From a checkpoint of a small transformer trained on Wikipedia: width 256.
MLP neurons of a small language model. Each row is named by its layer, matrix (up: input weights) and neuron, and shows model dimensions 0-255. Each number is 500 + 40 x the weight over its row's rms, rounded and kept within 0 to 999. Numbers have three digits each.
After each neuron's rows, "fires after" lists the tokens most often just before its 100 highest values on Wikipedia text that the model never trained on. A number after a token or word is its count.

L8.up34:521514549560549499435528476455514441463419433539409430530555507512482436446502549492539503535554504467551549558485569491480548574460501469475494528587480393561466461433418462484478497517553558523504539467515461488534525469567500506546461489472522472549473379517480481489450429510526537555496505482479557539520486473529499478524478489466513421473506400500487522501408493515579565498503501462513553522448508485544429522531462539490471493483519489507488490472518505451526536506492466500528490501517589501550545498516486526430458515477534515524533535525441464442489505498445436503492519505487573514452568450515497550522493483420479518551535499491477523528539456528433519592496439505539515504523435551471428493489565519535525526507474534491458518546448531413458422483522526
fires after: "." 16, "7" 14, "6" 13, "8" 10, "9" 10, "0" 10

L8.up252:472436462445596476472556483520484422510478479461482503455555423461503478479506423429531519480500524496403487430469536463509461521493522525496490491478467565509494507500523502540510534522547559458477512417523512492497483540470433435499496445403523529406556512484466544541539425452513492523458426456509495479465572510519497520498523489481480521505549539568463493492500512521551560537517418466549557516448540426400478515518487479569478433543529426496556509481504462513482600481505409502493513534584549484545474419502544566495439535454532579569568515567537490533490489470485527515520537550421485509513506464517478490541528528473469474525491470554503503496560439494502495502492513478499469566523435511561482468523570456505502444549540507466457496503468479538479554478564476
fires after: " n" 18, " wh" 13, " not" 11, "n" 11, " N" 8

L4.up127:388516536500562466533528488526508508494435563541436422455531472451522507461446479493508491426436500419486497465461508431489537446493507615530536562459481514515477514507515493481430585538482442477545436503478525530469488489509542529510535472434503469520570567467537514499493499535529495517484575507536463466537503477491536483531413495544476505527492454538488529496554450470498561440479520535547466495553447464496581543503507508546489545581549464519456522594443500473534501459497552480474516545496481456504562432477395543508519534502509470481526463511543501482488572520543493476538439515484525469434571419469518463475422450445469523504539511561454542570475492542556561550548479542490456502494598444502457471525564500490499522494469500498514455525494459558488447535510449
fires after: " J" 27, " j" 14, " I" 7, "it" 7, " O" 6, " D" 6

L7.up26:541492514510511465541480570490432448493474540412459550497527427536497514535459468578549496540467439453520485495476458495547514478547523532521529535565599545527490477423474498444477488460527495494500513459466535484389480505525476519580585510493491490556488511490502504430535492476427583528500486466503538463513523503572571489525523496543507503499529448486512511469472512505445533465568464451457526438520475511487471472541529470532505493481521540540471504475447520509567536486512490488452438484535616543565415490519483475441476501534488570542511501499473498486491531486484523514493441478512464468469421542568446508445427449478488522452522594487485516441486591440499462532537443589511473519398562555435470500528474466485501419519574525459469521453524510488423544517470485
fires after: " " 39, " of" 8, " se" 6, " over" 4

L6.up88:454479543511521498494530507552520508460456555579505518566429535495419515531507499536478517499483477565504494405541519468480514556490460433560461484477522553555443505466500457432545466548491530488420569534510448432560495557463481500477500454518492535502509549413520568485518582476534510561432563424461402518451479457534543495460537449503520455514447494470536468461445507517493476527496445521447586476517490530478573450576504586523554488483503477457469460572567520475550502499517498544513467521495464489523493462454426533479481502491513532515518541500516451460461516531501524475420479550508517494545471476505521495402495511531497393551568562495540562535555490591412566529491494521503448419452477468504494495518436502495443458490474496487499492458489482537526496478502485
fires after: " m" 11, "ult" 10, "m" 10, "em" 9, "im" 7, "u" 7

L7.up751:520498445486538516493543465486464507512461519515538503524510537529452487493465487554507518525486555463480489519458514518563551508505484488504478562523577467547458461447457486483458473515487517505511475512509476580538528468577558541528406526416474478507491486521491563472523458465473550525531531521551497504554512603499479447493439465539520461489540584502464501468462488544517537465479466549492555512497561452484488533493575377454442491510451588491509457618489487475481489459436417482522498498533501532508456591496537523486514534488473596456503527518485551448477549457466557441504485499592570570471570543519520485461518497505479449560485467535461481461426427571432483510508449527535593534512543487471507512503519481447568451534512491480518554487476500496490387493448464
fires after: " " 25, "10" 10, "6" 8, "7" 7

L5.up616:525451533530508408466540478509500480551460533541493577539454508469457587545507502557468514524446556427435531454531521460505483475454488506497538594524495573464491441498431476459507475536466523543466521456483488477484534544553521477544531458476492574508467472487457548492561475527503550468471552489558546526462524507449484542557488504486566514560510414523389505506482441455539518514486462502504484459465512509465522517516522506594535464468433513513501462461529533451515442548432553579544486458459384455584509497468459571493462500463526520509530508570511492515500485492493535486510475515551440462497498527445507518471449493493500486493532542496493519492522494538525520494468496578418524485405442442497536541478431501521591440460535536475454579536486546469522593480440533
fires after: "um" 28, "im" 7, "m" 7, "on" 6, "w" 5, "am" 5

L7.up105:502543485452472596529500416481457491560438568556535463495538482552503520404455481530473468482532463463522484395536498474542555486504421512525533478521486493497550463465460463491497491452453511454472464516508401479512504497553528488441487547491439564460471487526432538536540493465575423509507441433483513444497560527571597513460533436488485521523460597587527504570434455468464506496542500457490536488489515499500503523495479521547581570567478518476498481509540471586466518484512458484436438430558491470511520479436509517499544475518466508479513454514476499552603583530477435512490462494462523507503513534498557500516485517499515469558485470414444518490559502498503514483542464533504518520507547414530605502517540494429538467527503514477517527498440530460532503513464511
fires after: " " 24, "," 17, " to" 8, " February" 5, " March" 5

L5.up236:463529491519496506475490452506487472535504515539483514477499572488471516466505528480550453565487553549557512529508425502521471548481454543536511521504497499518507547480516466456452517584511435487526517461496498495460454463450523469487525470477505459412492459504554462460509443540416524464440500522474538548605517551439509448443479502551544494513514483510527488508460475480505618541526460510564493497496476546471494524471512535507421462491470523556468491549515539486502513569460533527538405515435463493479536521488446512490508494546526528516559483522578460354474500594461460481580483520482596531485503462520435526502520419503485516592494524534511496530517473561510561481504457448534425527525509444552487546516535547592383470452483512526425498486477414508488466472550514
fires after: " j" 13, "ar" 12, "ol" 7, "ud" 7, " Ear" 6, " J" 5

L11.up472:447545534536531455526661439460475479546560461548494483504533537432482554476566411522468460439516442474439517472501516487515559565488544501609544495506481496514453494503498549532457450455535503467428581478516508490428574442499451489473511504517485525507527517513515544556558474412469534467471429454471514506485535501496493404461493402486509520498531468539476491519470510467560488484520510481482531527569440452530478481522497509538535485587569559537493467430517482480493623490508461477496535531541519535497533474488540420448510541549491569516449524482506568497515496513525456510522500513405529459583532461484517528514486485552453501483517483449478519523427520503444516522518487431532468504466397519507503529489541493464498479497470436488549492472430539465511526488478499
fires after: " to" 49, " not" 4